{
  "norm_eps": 1e-06,
  "parallel_block": false,
  "optimizer": "muon_variant",
  "learning_rate": 0.00504,
  "lr_head": 0.00758,
  "warmup_steps": 39
}
MLP neurons of a small language model. Each row is named by its layer, matrix (gate and up: input weights) and neuron, and shows model dimensions 16-111. Each number is 500 + 40 x the weight over its row's rms, rounded and kept within 0 to 999. Numbers have three digits each. A neuron's up and down rows have the sign that makes its largest values positive.
A block is one neuron, or neurons of one layer that tend to fire together. Before each block is what it responds to, as a language model described it from the Wikipedia text at the highest values.

Noun head completions. The final token or suffix that completes a noun phrase's head noun, often after "the", as in shield, setting, rail-ing, conject-ure.
L7.gate477:499499509444555449448523564457460521520448504469473496511586482532482529509461480486525504455535501539425520542436450569511551543456501404459502541573533550508484473466479428581439543463551467503477462500501491546567457493537443542521545505534548481497527474507509551482531545477501518501
L7.up477:501484544492581547604456454471466499558561445459478470434523429513410542564451510503507534553486526500528498495532497462482468518491487461416506511439453504540520477498458520552546469515531493507431472545528445468484506434449502463473502459530487497473539551487424461488461528472401507509

Noun-modifying adjectives. Adjectives and adjective stems that open a noun phrase after articles, copulas or commas, often with -ly/-est endings following, such as significant, major, extensive(ly), simple(st).
L3.gate37:464462572494527483522545475512490502524511534465490467497483511465493470510483486450527517512478465468460448467507499480481449482518498492509438496555542499449513411554445506482517485490478442535507547512481420489500415505480401463507484413456416538510547527549556506453520462521530457505
L3.up37:409466576552627523507476461514442468480570484559440497509497522467432446462467519502517534450499521511518482477518508489540503461498479482570481463552501583534455531500478511450423545476442499480474565504450495498524503476539467501484556453516483468457518504515475484509487506553529391529
L3.gate142:546582529518511533467460502500511540495560501512465509541504526450492472503463494525508507489458535463478532506518451496502482459543508558435492561527531462414403524496486465500529529474468567444504499460526466495483538558567555488509526410543488395418501524496466446439483432513530485571
L3.up142:476484576430559438514483507481544546463531525486538463478482525458432512490496513545492598483502531478548457562519471511536552517462511529497491552464538551435497493495426523474515570439526419473539478535560435548525486520446515584496538528488494454514485541496550470496527509503480482562
L3.gate257:491478495517510526588539379506448523545542485425564494529491558489516468497517552455519486491459517551545487520451506454555536543529462542523489480495498494523523479524494481461397583462580479529498456537495481484537434476564503500488527429482512496476455470503427430481554487533566459558
L3.up257:487479429470513561487573505442518454486506504480467532526474493504520457503461477515505474546485465508447439502494516515507469475577464505572412426540505480488481485505443443544505458505506516554439452519443517491583471540488505393547487587465533499463479576487402437494452445534523507462
L3.gate299:492489518475493508464533428531491558530506453533438548548453448524470529455489531465417526499550486521553590581527530474535483453456447521576457502510567479503469505474407499540524483467518469534471443542510549566369487497539478503493530502512520519523545585463506510515448516499488507548
L3.up299:482445530453499492482579493469517459506509442459504526535525498543516508451478496497499489497426490475563497502493505497565474505488373470530520488523500498485480502516525530475543459494510528503462489559565443396496492568495569497539493497523484501445515532564483588410516537503474508539

Definite article "the". The word "the" or "The", mostly opening a sentence, table cell or title, e.g. The building…, The Great Adventure; sometimes its/their.
L6.gate182:496465543545587462413507490442496467527551560506448453552478408452480529493510449499492510551525509459470418466504598458543499537506509537544570427569435528492612517469492446490500505497543534472477434512426448504485502480460559480471570483467511494547454482493486573488505533547499496487
L6.up182:503527558504555441502453511492468508574535491558415485479546490518528460513506485578429503540555459517472481487481495499511439491476519510505519500482567413418515470467544480483518486477458537506445512515456474451466444540498486524489506501511508426501443479492475505528458503486486475447
L6.gate194:560518467476458495495457527509565516457468492559452453399476519527441486573509506551461441499487515488504522538472469514534479490443508487528444512454513527550480626459455507495520462507531525555498555505437484488517564477507505519483536484596438535453492441519445430447528458480497452454
L6.up194:497537553515503511588426562496487564522436530500534500546544513496516434533514498490470573465517504472481485512488528620509575382533425490494446469493470529506505521500466498430453485508470470522523487492499497435432503504495541531463457480571475485450451469522499498504485547476574509538
L6.gate212:490478549526463475515514553430441430536523453477478495466563495570515502536596510542461459530513495493526563506450460497450564448502488571472553563492481493528495539420494504517540505562480540553530482477486462434477530433544461455467458500544460533403489419589483535475482527482539503444
L6.up212:509436492482498495483464488468484469473475502571534507504546358502505483479548506512517484536495501517534513560525465507470516489499500538431485498501536454481497505463502475485478526536536483537431463571444427544430523521509450448599509544550474506531474482485476485523494538463485416487
L6.gate253:532517463519467545505436568528466476507476459490534428525488547480497527600461464505510526521478449524500437557451539442489415564590485507511503456561544454488524609474492501421490519492510544514482518605486485515510522466526541544540474486535536454547484518507490533420475484449477529480
L6.up253:499475626454563510428554488567523568491497490557491520549554539478511493513559491472434532520474506445531481483576516508526591478537498509496489521553447589635506506468508528546467459571543458486514505437541494500523473482542489460474476465442509523492506510493513476553508460513540486520
L6.gate554:409493525522489512509545560513535501540502471543535523523453495474434541525521483544544544442484530520482501478523523495533589482468462485557455539436513438555565518538539501593547525472567508525457515541479493475427465541451445500465556456543475469566567508486475579467390482477536541440
L6.up554:477406459524480547554552508493606523472509507495540518475490537514491467494474569461476492545537486565515467423451553513533447464476462533544418567445467452554436508479538522445516525456553460505515496487495458455488519539542550556455393505442540447503498438501473538507508518522499501494
L6.gate564:467524481485441504518466518502541496537542555543557471504534555501509502566472499558495497409436447444527523441523514485463468473530524404488484420491514546541512587472470501505512525513497528501559475468445537483528562501519483428487552601511466495498473566454441496459607492557469445493
L6.up564:551580500467419498465435523445531472483559559452557521460442577505529536412431516476530478475465448496416528473510493496489453504474548493505457460495479526510501535544488432496545456494467522436510538502428557470509582537460462446498501510498451515433492473530515492530496434482541499460
L6.gate589:464504549484429541441464480491509455553568468453455470458423386491585575573493452498458457527425478524451518494474490441538523533494496536421494519509502509465517520499440469561515494485521437505538548484434426413541483525535507501574482536493441453534537452420475512447481463497474490512
L6.up589:499437575450540482479485607479494513533527549507496523524503569465570479557539492490524567505519463495464536597518512539528487427550474511517456492536434477544599544532419517467537528506501531458441523522535467553473506463519536527492509512513529501500423504467471471483459554513499523457
L6.gate608:476510437540524494589462550543514502462430479528451496417546497447468441570460555503472467508542526470430476549477516485545494519459613560470513464585450403548506546463505515483409451494539504474521493500511460496473481514543472547485504501509483536497494541464486568504440467481440468545
L6.up608:479573498514488477471425556456557433476513540565485473592493475507445504481495453499546438602497501496554509438503494533513543438433423502435480544426483490451510510498527488478517480529517508455526524507484431470519540460468415562451459433585526471424508493461525464508478547571489464551
L6.gate670:459546530513566468492528516497505396533533573561455509497505531527473570570460556480531511436538507437453464510438458483475568507541459514497574479472528546521462480528477559440529499520451482504524528435522495481617474564519515498486471548486481511533514423530488512505506513504440536482
L6.up670:551526515567462492550572559497516541528482517498468504535506509494530418526469408486506503570443438483570503496428498481529577515498497523409508462532444487526571530530532437559475625542466459493463559486487523487554538431549492514452495503483520557538499575468551471468503518461469422525
L6.gate790:501518556465426443515494529450581471592448535454497482449468455517537585524467467507467451499492449513417487528458439486579498511523519488454513487519481540545504485499493466476523484502567539521526410505434479484513459487454511552523475487522549519485486496548471414573427492415458441461
L6.up790:459493473481540497483513572465526483526548573475518484383522531507559468580507457591530501524490458590493519495532554455447485474480613482561479519429561495428520498493539484522489486488525547564518441482486526458582522477511470448553548452518514512536521449500366509484509504521558550506
L6.gate795:428457563520602420519521506422453525536518530517452562455483507425563531493441494510527489505499486427413505450504466544547583536507495511429436438526442468494453488494527520570462531473471541516453439476536476487480476456516555509474483524442507504433506454482496604606504570505508464464
L6.up795:440412520534524514532508526511541463497540529454537552500563522467456491598535528459555405481489449510465525519459497438488543594592561494469494538488518514482467558517500456490476495487513609529483499482475479573525457465549505504599508452429517566527497571489448452431453444495485520499
L6.gate824:486538538539546498543518594476511542504536510574496452528572480472482581522505549480556495438564527412501507424500497549499447513508430463479603480557545426563480495463472434522425548482464507435522547413521496510481500491491498515548540528459492498500533426487529481458481435457522461428
L6.up824:547502577541438493443453588513503521494552585514493506509517467399382521484448495419504507498478509584510571495485528550456508530488491527426473503514549483561517582461504444496483514476528470436526567533427489518501491547521520486442536476529553474480557538423502533458551482502504507487
L6.gate892:491570504529604501491473478463511489492545526518560463454490519438511481566508522530532491470466460499525521483466461594508477494567542527449508443487507505491441573524497484465438448480479480510492457518452521441529498506560489463462522495414493485509475444471507492564562478450513505482
L6.up892:469591506541494452573559540561460413499577449620426545452548533529519462494526536535465522452484537463559445482485513447481581496543418472494471553537493565489497519475480511518437529499520478445552475546571543444540499537474448395495570535509475580414511465434543468510522426450553499465
L6.gate899:549382507449543510508426511546509532469507518462481508494502433445562490522466471466406572550505529515563520501445515551490518501443470509509536509443502460568534563444425512515578510446451538534558553406501406470514458526556423571454472533460535459538456467470487523498450484466495519479
L6.up899:465520528467509442436522491489509471471494477494431518514449513481491522507496518484445474477568545462492483534494532541578453479479559472412480504485514501414465484512576461416472528452563448500512529496539508520557530503527536519522470588466378477540448518431508479534485493435449486494
L6.gate972:476475516452479536436503558521456498513551452454514485525486480442525453568558538537532461505475473495466466535473475460528516518554473515499519484524511528458473496529467530537444430413485454557462472527453466483478477486503496451451502455507512503415517455524503538489483431590417507483
L6.up972:505515530466521523518527469483477492606558550516492484524437555460487508553469509427534478547515558483504554506500527449515537536523507606458480535398461526535452500469500464508517540558510465414468520500505448544562514518470499522499455502493506501476484507543560424506488511446477449476
L6.gate993:510526463535527488526505471512540468494512429508510546513541546464549576509504495404505497492465537465485506474497508482461559503498518498483507494489531533451468454523511463518491524484521592449461509508541491469467501557482465535519593603527497532520422585498474559572488456505497544510
L6.up993:503501598500534588556371483531470548493525519540475506518478525517469483521509448524540460489508489475485506493557442490522520508452434442535488440483495534432431517466519496500447530509551507510546467492469501430547480533511538517515463585585524466507507483509477548530499487561508494493

Generic common nouns. Ordinary common nouns heading a noun phrase, usually after an article, adjective or noun modifier, across varied topics, e.g. dance, restaurant, violence, scene.
L3.gate165:466500444478611538565532504502473460556533534501554503481462504496535496461489469525514509537512531507534557463480454435521439432514484502487468528555546431417563522434556509515528515489521531485468556519485422514477487533501487496517529527454474457516510572498547536458560516521458419491
L3.up165:421485542507512534501482497514536522583565458482466497534507484475523515493470430537471476437527580492484500584450454480467479483481508442504409536527462509495579528497507555518502488484477472517464505504449484458450457525533492542534523510501506440465517544492466488458538584437488485491
L3.gate198:380485564540487452511573578496500541573463543516575509516436527529453438513540528526495495463529521486541498509501437535482531586491500519431534526501503481531538427542444500515548571507533536548472429484451540417405397463502507478512496539525459481494407463535529549489520470484517462474
L3.up198:430517394528486507466546480525458510446464506521511505533517501493498496457532551499546480482581532593559473477474531538438521461485562603557416538468558487452542506530447476554500509579490595516541463487423540461494519465466579553485463488503595456487514399510529493509470557495554519519
L3.gate495:539570427502466498422527542515493544536501468454456513458509544462564506469485544456446516518482534514535525506461486524542446427437555478447503502439474430564578489548473518502434493470492496537497487533483465509476528478535502486455524481537507444522419491493474519571484507457514446575
L3.up495:461473438505444512577487496522608532540456444497560451506466436471562458485438511452464543506487488445518476444496561492490439524531502580433509534469493534485557477485438456524448522499537466564519563611538458488447523510483577525500445438512499559463537525556477498529482521553500481549
L3.gate507:454466535539507498442512527474481523552484503499483583508473510509456501514472521545466575478537496455548479494475399499456486428500510453554472443532454469503435534493489483512523501565503467469535517493511462537408495475567486498439502529487529483523519526429545554446483514429460461506
L3.up507:493501489536436519477514551448488511501502504544430582632457530492485588523521516580438509480457478555510472526459458479507513421480442476476495459560582457486537492536442536545545402577495497470549569508450473505482488549486523430547473472490474439532557597484513505450533493453485406467

Prenominal adjective modifiers. Adjectives, or adjective-forming suffixes, placed right before a noun they classify, such as sexual behavior, military units, significant battles, legal right.
L6.gate7:531493558492464524523481488554464504468490498539510492489558501421482364553488470511434504514533530487467475476490527485469485506532477549528534446511556466478399448539492463472445566490447525488575430491557404499526460432489548546533492509509469479458488547517476571440567487520472525517
L6.up7:450474527463477506449571514590523535492496479569457519475505392503546439516539510498491540480441563467556469480455441463434535530472524484482511545486513475411508445491493449515470500478530461530516546531460469491514454501521531567502585490518442513437500510490489481445528523483540386549
L6.gate15:430462490544481550541476451526547513568452566527526523519469480481469455478547533541500524464453491515532512390471542398509481432565496528556491464515496510464524488478513492443544474449583550468478519489480409547521507491518573530428494487476500577478498500454532519456465497559556471547
L6.up15:518448465478487529458490549499463590521502549530438467533451483489528491499441498497542453441480470547531539471498562468509477456483461441385446499539485486464574481437526475579484510504526481479512494500504458483531474507420509521523526454492503490475508481503487519559495509513430387597
L6.gate70:523527515498434503476492415459474503570429477529521444527477364482456454501406474584506495497471424444556577522478551477489493461473461513415532487567457516468519475523573515486460469511467471449488480436496503469458440518469441562535497559481483424480490504498558489487558450471449523557
L6.up70:473454552499429563423440481547471467569586498516524459558482540493555485527442518529489502526504539522529539412527488540468548433509501490551515516469418499480494453508521482512456513477515461514434488482488476493392544534492540563443514494607487471441445521544599505512515463456486507544
L6.gate222:472571507520552475488561502479475549552464502505510498513422492517460417537504595559481507471449455448513514493485480605504449466443493478472482529539490467515408544542507448468489541484490502503546513456513480415553534519519493528509544523521531503476546564509459508513505551493491568539
L6.up222:489505459503464555547518526505502551528532523514428405445409444427515515526511521510516499489549481466490615437533525545481444505482524535443501478515524499473475441514469496447423444578445472447510524478540424562432485515484523510502593450482460502505501496446529458478528474568517415527
L6.gate258:524537482487455566458563430421533503476418526543504484523524431464497468491556486514497497501518478476466561482539464589469523519541423519467505549500530554518413478508545459490506542434515579495566391525429433563525489461505505465530491501562498512501512524545505558456463528415503515513
L6.up258:537532459482442521518490491466470565485453561538540461516523505428520491508522521421444502482535519518562582490588538526560557542555513529497424520497531456560523550473460567511540535471506555487515453478520447490481539578480450545514501479505426476430469454499482495447569518476573452442
L6.gate290:579408474395449460438508427538539457527488556522401500535405507481515501514500500540522521520532524437476486504485547517515454473540469474471490472534516561449509504426561519547480517467490523530493491463507459531462520559468456532473504499534522485499523469438507525483532494461542498543
L6.up290:534452530423536509505523456493507560522460572512462463505412439446588496515454486549455506455529480490463521455478553514419540516512474493493433498459456485533466508499545511627509512458500536483468470470552448546466497517497510442489519521553453411475485454486513490540418418486608496512
L6.gate350:469406456498497523406452489525472512495428483539446530560470487488495454459505535470475542510517572498504506466479527512513561514522471484475483465585479521496480473509458477456456507484515539595519460529424497525553413492541527437513487468448452536487482434447579452561522568560495495559
L6.up350:521480420502536592408532489516506519550447436505459496440491513508462457511515513479510531507528551489568484472433527463502522450491548560451511530529416444452496518514467550435416553463517483547513429564566391462523526524537561526488551504487539544428574475481512502531521523576504484480
L6.gate373:501456473479478442466550524517516568536506499515481476509497501485515486550557480584480604559477517484546503605458517501569537531467498592405467469564503520500486521596501593499548534490486581528420402548506434481444474538490533495455564454495461474474514485522580611520579500499520434570
L6.up373:393482483470484517479556498481479491496462441555505569539516503566470470477536571485491508491502500464520497486435511500496523506492565411454495486543474454573461464490455485522533492429489499456515499463509429503506600486555458548490498492441472498493458469510549507456483453509438441473
L6.gate468:534452493531441509445486580531458463455494537538443539453441513516489562553538544491464501495522541449479506485541535473510539445523491490470548517531454518512534562564489492491418464446500520502554413475450422496558562517507473510532504449462534536465537487478530490455562488520533475516
L6.up468:471464523480487457554527490451451475462503497570536501487477487469525574540426466535511499437485501459509577513551572526555461527617515509501522452550445502418494542487495464450467465533565519452427492491502441538558470474503432421520555538501473478448542445581473473473426519516523471501
L6.gate579:566430503515551532459505544489471539542468508507430545527519527464539455449472591551495479512469470442526478464562511486485484529490500418507443492499509509507550474461516471450531520509541530508431438540429422536456524449531484485506516525495475443517447452517508520492479542489549471532
L6.up579:538562563564505586515552483575538534560507526498508531458492481474537486510443507515519588496453501506566524473459551509527489525520499481416529586478478514479560514471489453511429547526489546519461538511503517568482579439501507539452491411521546491476484532409522420534465530512601536539
L6.gate643:452487500532487502549538488537458529630463541520438445540470499446539515541452548525520555464473494510529587499430506530462508489422484542431530567472473472492476492492501526491444484503486482485544509481435430429375543505516475518517535421478458458460559479582514515441500536473568494511
L6.up643:508471554491525528496470533525516502542513472500436504536437547461495457506504528444532498433420551518451524448462510450489548496521531452462463438407414528472516478488530507463525516486533502479503501436496495520442515546479511488430517499527463529513563492483525500454518437522467420478
L6.gate668:533503524480529507503501494499512510470484477454473400508534545533487534504500605482525490514473509514586556507542494491517498513522460547479487551461525533520549468541502548490536502425493470518508460476486443524415447482466537519493463470454441466544496520506445470520406491440508477515
L6.up668:457469537432480526491465544584534585545581514477489480543469450481521494479543474541450599475506511473467492481554490609449564525493515545532468536472482484480411474498458461479544472465559513517419472558471490528535525465521446525432478516489485516512509461471530479549544523470559478580
L6.gate748:561508435463493559469550467470508501530515483509599479501585491492457453577532526494511480533469512471463543556568532451449468431528549508450518499523467487528495497494497450441466475441498517438426436490494337507487440483529485438484529480522485454497511475520502520463524512531462443487
L6.up748:433517562530504489447530489415446536496424486555508508487553435493467526622502469528514494548461479496472536456515492498500560550531555520518488455544502438486493539566532484513477485484509472465503437522386477512555502533496438472559491421484458506500577495443464496451432528521466508477
L6.gate759:490495508549461450573608497534441468505460489544528536514534477379477449518450500458488506463500514470552537511495504491538550562463486569448487465446572503527493494511554552512414520442478458492504517412490466436457528522549475459483533505531532499521542493517471445456559434417564469501
L6.up759:494458523510424527474491554520520549475491522456451487511505493480575427559403538483550552508479488467487482446523584518501548523486456479503485502493484475467487553453506571582489519486469460497485491524489502483490573478454572465495450458471567529538488491468502496473575470484524504471
L6.gate778:523481562566441480450504556543478503499513489529513503487466450456512457507479538478553450444480485512548577545485555468453489495529564455440533463538474496527518505486509496488440506528534487445522515450448498503501574484518490461450548464463474509473523520504506537542525509436571475574
L6.up778:460473513485538537500462531516488471470484516501520475515506515529479486593459480561500546427473508450540564522539479537500503431462491472560523542504463558454440537508507527542471527509432516470475512408518449439451494480519514503530510412450465475476525475534511492482517510520498484481
L6.gate804:546459453483537421455547468464500512496457558499520561441493524508565470490540512508574433478464535443539532466476524535544487496493453555468547511595484477533445438500474467545511557444481465467545533545479385513455491486465528500501588475481468465504599498612498550525482481469471469511
L6.up804:492488482514494483497517534503489454577511463447515475516499467506510470585543495473479465481482541530445598483495479477499489490502512545442554578391478490492519492565476498451479479503472531472496520428533498505528510485469529520537524430491507532453548486490511510537508488496465459470

Sentence-initial determiners and possessives. Determiners and possessives opening a new sentence's subject and pointing back to an entity just mentioned, e.g. The, His, Her, its 's, whose.
L7.gate1012:504532456504481484518467504460456520455496461461525449436548535502472563577457533443537523481464457436512538483505566430521592457459403525504532523519523483536464592509497555514475475452525505510543493420535470353507528482540473505469460560471606509475449521544501475436492478449503549508
L7.up1012:532434479506473467539511523452492469472560505560452471473504486549504505483541494437551564500525468551510538506522480560418510514480518538481532573509526552578542573454489481580520538563510516526506507499523482518494523440485528431465493470525454512503419465492496485505535529414520519444

Pre-noun modifiers and determiners. Fires on the word just before a noun in a noun phrase: adjectives like growing, active, strong, or determiners like the; also adjective-ending pieces like -ed, -ious, -lateral.
L7.gate626:473416468588472541570472503472526543550528487432475529525518502412463499572514545510566509471478466392510526505503511573467542502520542507466493549475538569443418494488446524583490573482435475476423443409512382447546528440470499468511499498426523494447470472486490439509554452446567484515
L7.up626:458493519509550533464574476532521509482528512452450483491454524468491520498482513535483561476564550492504478507517516461494529516520499565515475567506485471519443552502454443520463413500531450502487551511563544526475421469539537539468550455477475425514489492498542487485591454474538502518

Definite-reference head nouns. Common nouns right after "the"/"a" that name the article's main subject, often re-mentioned: the battalion, the ship, the company, the poem.
L6.gate12:459471488544479483558522486536449452482525480486461503523504518470501521543508529505471551521483446448567505531470458471464451458505423428548552493554484548489452509535488560582487511523419429514505552553506435535435537571568534525470486522532515449433455459489482564523485596535519470482
L6.up12:549537545508468508439514467452430583587485478542411483568462445505482435547490458512482538557546529542569505579515485509539503458502586497496481563548433501489512495575474476507489534518465451486517443551566528434470485582429487530566460517519549485507509487504515480505536525557488481508
L6.gate140:435457445534529459543548556522536596440485518492571490479441531516476489487452484501572562526538462504523434449450521481585458500486499568490520488481483453500575533488548555505444547464498539521527474439457498514461535483516471423474490478518482492467525523489517444457463511445533469594
L6.up140:444504504489552441529590479485422521525562470508483439520514427537543572478490503397530516540542504490496534549549445443427533545506568536510504518511479495473517457512493550571481554526541479510495503511478493494551588419491507545568474526467538497493485523470496518511461550469570452553
L6.gate160:511496471494471508439465528440499505494477508569516538506508527509463537485540476461461447550497475460511513469532481485530467482592499507426497490564515421502551520444552493497533446428567481479497513571429517511462531394481498564475543535500492459490498487572499499563454493471491454540
L6.up160:461565535429487508401572565470545480574496539424511488447516528494500446472448488500519465545515455518560553481464516531524509466444543496484493551457464564485498502502494513502503486493512498470429546557496499486463461499540530507514443558484525477577546531550521478502473504493511525546
L6.gate171:529519529505492481471429463536523518558476527515500549521582493549505558516466517527501496474504521520562446363481480590460516458531456543434489553472482529458567565462544536586491478444519473571455484456489467438545594532484427486506459514497544531498575520535520460469544534487533485495
L6.up171:493526478434446547538542470484480479563483546576456589466579484507519406514470484562479469551472485536502555534503536517473458428484497461502534518479473516527479447520507388497544490432479502419511524443464487501472536452463501484567553478475402509472452481510481622502470492469491529534
L6.gate183:505473456533499483525459496518470461446551438476532456497497459558462450467482529506527482473443485489502476567493477494472444515544488499514492532471522460423464538486539481464499468512530504472529501429465504485504513467526496418520491473512588558472517504536540536417446497471470561451
L6.up183:498447485530526600477513493457503572530475534444443492524547510580517452504490494508494577473506469523525455535514437454478429384518508592518544476517549517488491536504563528492553529513498523502497524565522509518513473525493451483509571446452458508545565571466461529481493478497517507439
L6.gate197:491493585454485519491491517510513498460447501485469446477522521507402487473459523511520553477491535494573543471490413494526489510555515479461517485498558535484460517428469492495487517427561492545530457425489511537579575535440487529519452576465539501447546536474493493490531506512517536450
L6.up197:505543545460554470459416453491552467488440507502496406454500482544468544483522472521518453436566495540517484451472476454470414476474472512476519527538446634544482504592463489564528548486531463527526487493412458540531448484468564523511457511529541483510548477480493444484500557435523522519
L6.gate235:566507554522495426445581473457423496523506474497496473467517454528488507481452500537495528516539512517457539466531435483499527510555524485520444503529518521464509486454534510533520551506546561494532528477496529494439405478493559499444554549557472551494516481500494520529580555481562428530
L6.up235:515442463510472494477423502482527542507526528461495520585632457578493515487493542483516436442618526509552527525517498427516602604508541470574525563542416533526514485488482528565455491466569483549490466484495452516474442475528480484544516546533480425502537554515479462506481529455481496475
L6.gate291:580519540482522510481479436497540542519503539474486571496531488543510442457461627548482546499509501478471563438444408484498456461455465549550494541474445543486500592490487467426468506468535483536502435449473431559482417527460511475437509503535537506534523494539491463518419482478507496454
L6.up291:517529461524472513475514512415556538491534471506475474495429495493522475504502478560489493483430462517563455446468522517523487450449499529475514600525442545603453398575550506528484470451542493518515360522528497472431435453475503462514465472526482477527507523561522511463485512506570481500
L6.gate316:518505396476540478457462484502544522548483471463479464513537488455444488542443528481511538505517450492545478502478474552468590527500460484446573519480551545450513445477513455532434549510576508591381457527504419563473471516515496508485464581505509512512462534546533450486527481479598513438
L6.up316:554458521502495528463503534483520556533520531518531423462540490551483519480503500518526567528525437505530486528479485542488488433486512484519478459558458489429521542474410495508446536494534457500506494517482439485474456534544551482478480542429493449445534528542460487456467506532488440513
L6.gate320:522521471453538560552475541503511508446453498531500525487530471504479443452533595483592482474530461505505559422568509571507468484518494450472486563512423531482532475468515474506510438480523484522455432495438489531466434493513497486507556571537468528500526490542443430386493493473600458453
L6.up320:487531545509490477573579488473510519506606456557412510501544510537505528533481515539520496551544562500510485429495475511444496468498484501480542531545510538491480470538492433484492545388499525575415431407492473545509489480532465459492532553469406506535543468504408456524426469516464524565
L6.gate486:465593487565513483553503518476445532559524479435511517528597518592499524474562515575593504527444496488507500505475504562460490538481454470519465527477424576529483518492517533606513452565499478448431482442538500440504528479517429417541569488555519515493603533448497480502523573467467492512
L6.up486:511469499564517495526489515508531473520491457490469531535539419454537593506499477481477494390510459475458525497439497484523542516509557440521488524513500533511455511480491496491544582510498490523513568552534465535502474455496423534439463532535432450428523561515431491432530542468464505508
L6.gate644:487515540517508507528560513464520489500530462487558551592528497554520533488446509546491495530476528502560489511478500516476456505545446556501555494418477491466544517547572451565538486534459505482413526528490541481471511561482435563484550466500502476482444537512437498493475513534523480551
L6.up644:525488503414548493417511495506536510480427465496479462471426438485485457469567551527514517463499556480492466468458447485499524486532536509539504485547472504500469562507481507484440520449582499553495440495519472506534470484508588583439451453482485514499476534497514453497440546477512476478
L6.gate656:565509570479525494479572485442559538617447439479533579462548520470497517561519544521537408502492460519458541465556516546501511522526475488481506558474467512509519538512510384475425527535526513472520489498589478518537532504515513510519488527484505483426465527492448544474450541564547554433
L6.up656:535465453505490546507540523477492473496478455499526477538527491521493492531534491495465484524522523492417465526474557515464418484504541503458527500504526534424481429497473482525468509516525550494455497483548474487614487462562564500488535481451500529475494546454456390460536489526491516495
L6.gate734:507505459497511474489555542559532486504476440489535567495531571543487487456496591497468570506485510510509564561562456469530560501457494514426430528530452487529459578516552525539472448536549546462457497540518392436463555554527442544515540527539543480461458497529538507464509549430520524502
L6.up734:551533572535465494526539461529570457573506551549541562541521485520555431475522541477540485514493469543474524420461509450465528439456504400531540455465452460497491477428553487552440573549461505453508591513401517502516507499529503531541537545548474496480509533535469475472506505509505553499
L6.gate838:550509483507520456520552550485509497485518496548445473589547530478574472513521536503467499507480512464517492474463459518510489442537549449522505455445549546504547528530513395498510488490510529560523479501497515545517491514629524516455541523539497522456505527432479469507520515451516524526
L6.up838:412552431525510556503532493477576507541444433477477477480401518494493445536456470519562578468511483516475539499450484469428500516513528445481467418475549436541440506474574428551560538451531408445475436524452540437532486499512500580561538539545469559448500527446480492522547526533430482497
L6.gate878:436484551468519503462475567420500555577491534486475557502546471470518498510566525460503493453457505537495529524464472490530376545413525424433500480557522423491525443527481459628498565445530491486521494450498501494560499472481525445475452405512420528517474499505497475505548468476553484525
L6.up878:468494458557463451490507549488500516522486498518506555441473515471480435530554539476497470487539476531468475546564406557562460503479503434518472493481477493465426501578483521502437476560560500508521529519419490469467468503486499439536521466504521552407486449458526537526446546493450433465

Sentence-initial determiners. Determiners or One opening a new sentence after a period or line break, e.g. The, A, An, One; rarely mid-sentence an or no.
L3.gate173:501452483543498469542505486554518570435504493542505483468580563426551485549623508506474485469504478526441511557473521432490518555489489539479522548488514479565510533482554571527433468612499471518444515499506439493516542485497493482548470521460531526515514480514444532571577490503601506450
L3.up173:489518479484492448548504524512545507512486556420451526511535508494501578470523509505555405422451487424434494507492519524429463514524447500463560463528536453489498488488494519536514487480516481408494535547485449395486576507506469488488456425529494458496515514459471509423483474440575487540
L3.gate284:461540453463450501485538456527483498480547535443436511442462522471412468555552441541523501540490494491457452499521506486532565460485505564432486517491437506542543475483535525519532538514472515428523496492450440480418575459552428515501501494507530495472548514465453515513545577440577510520
L3.up284:467478578489486510454536515500540520492487432475480544495429490442411504525482511494526463526477524542514431620555448467551509493554457523525461534471446473470503418496497488529482459594541481545487492513500488547517498489507473493552534557545506540459541549473529522558580561451558542511
L3.gate816:512489493518551561469440421496479578487505463546509539472517487517478521548525475479410423539442412529557512551507487524556556389503456568481423457476502555524586418473473529503485464472447435476528521521449501494499499434600515548537495529524499576508516521473483466623564492517592487519
L3.up816:498468420495592547569505477537545514566547441471421510417509492497509523527463488510521417468485452548520577503494558502481495517533486462493483481506449461515498561467510465531526485539486480500525414504371509463491523549570518542526558437501488473489496474546461483520511519439471503527
L3.gate983:446442504475461464576533493544486462484628500502513560514513492433531488579486434555514516489571453471515519533455510475539494442517569535417499545509535499529563466508542552535549499500501502564526504513494475439527478480458525514500477479451511525448491404504468521555496566520558427445
L3.up983:495474510519558550526502525508531549481488482546526520490519538531411498533552479525543423518482543468488436557515499520514463506485499543433405531480472474448524521454528471491511486509482476509465454442496493507523593467486463445548468550480482515503510462520505508477450507394505475496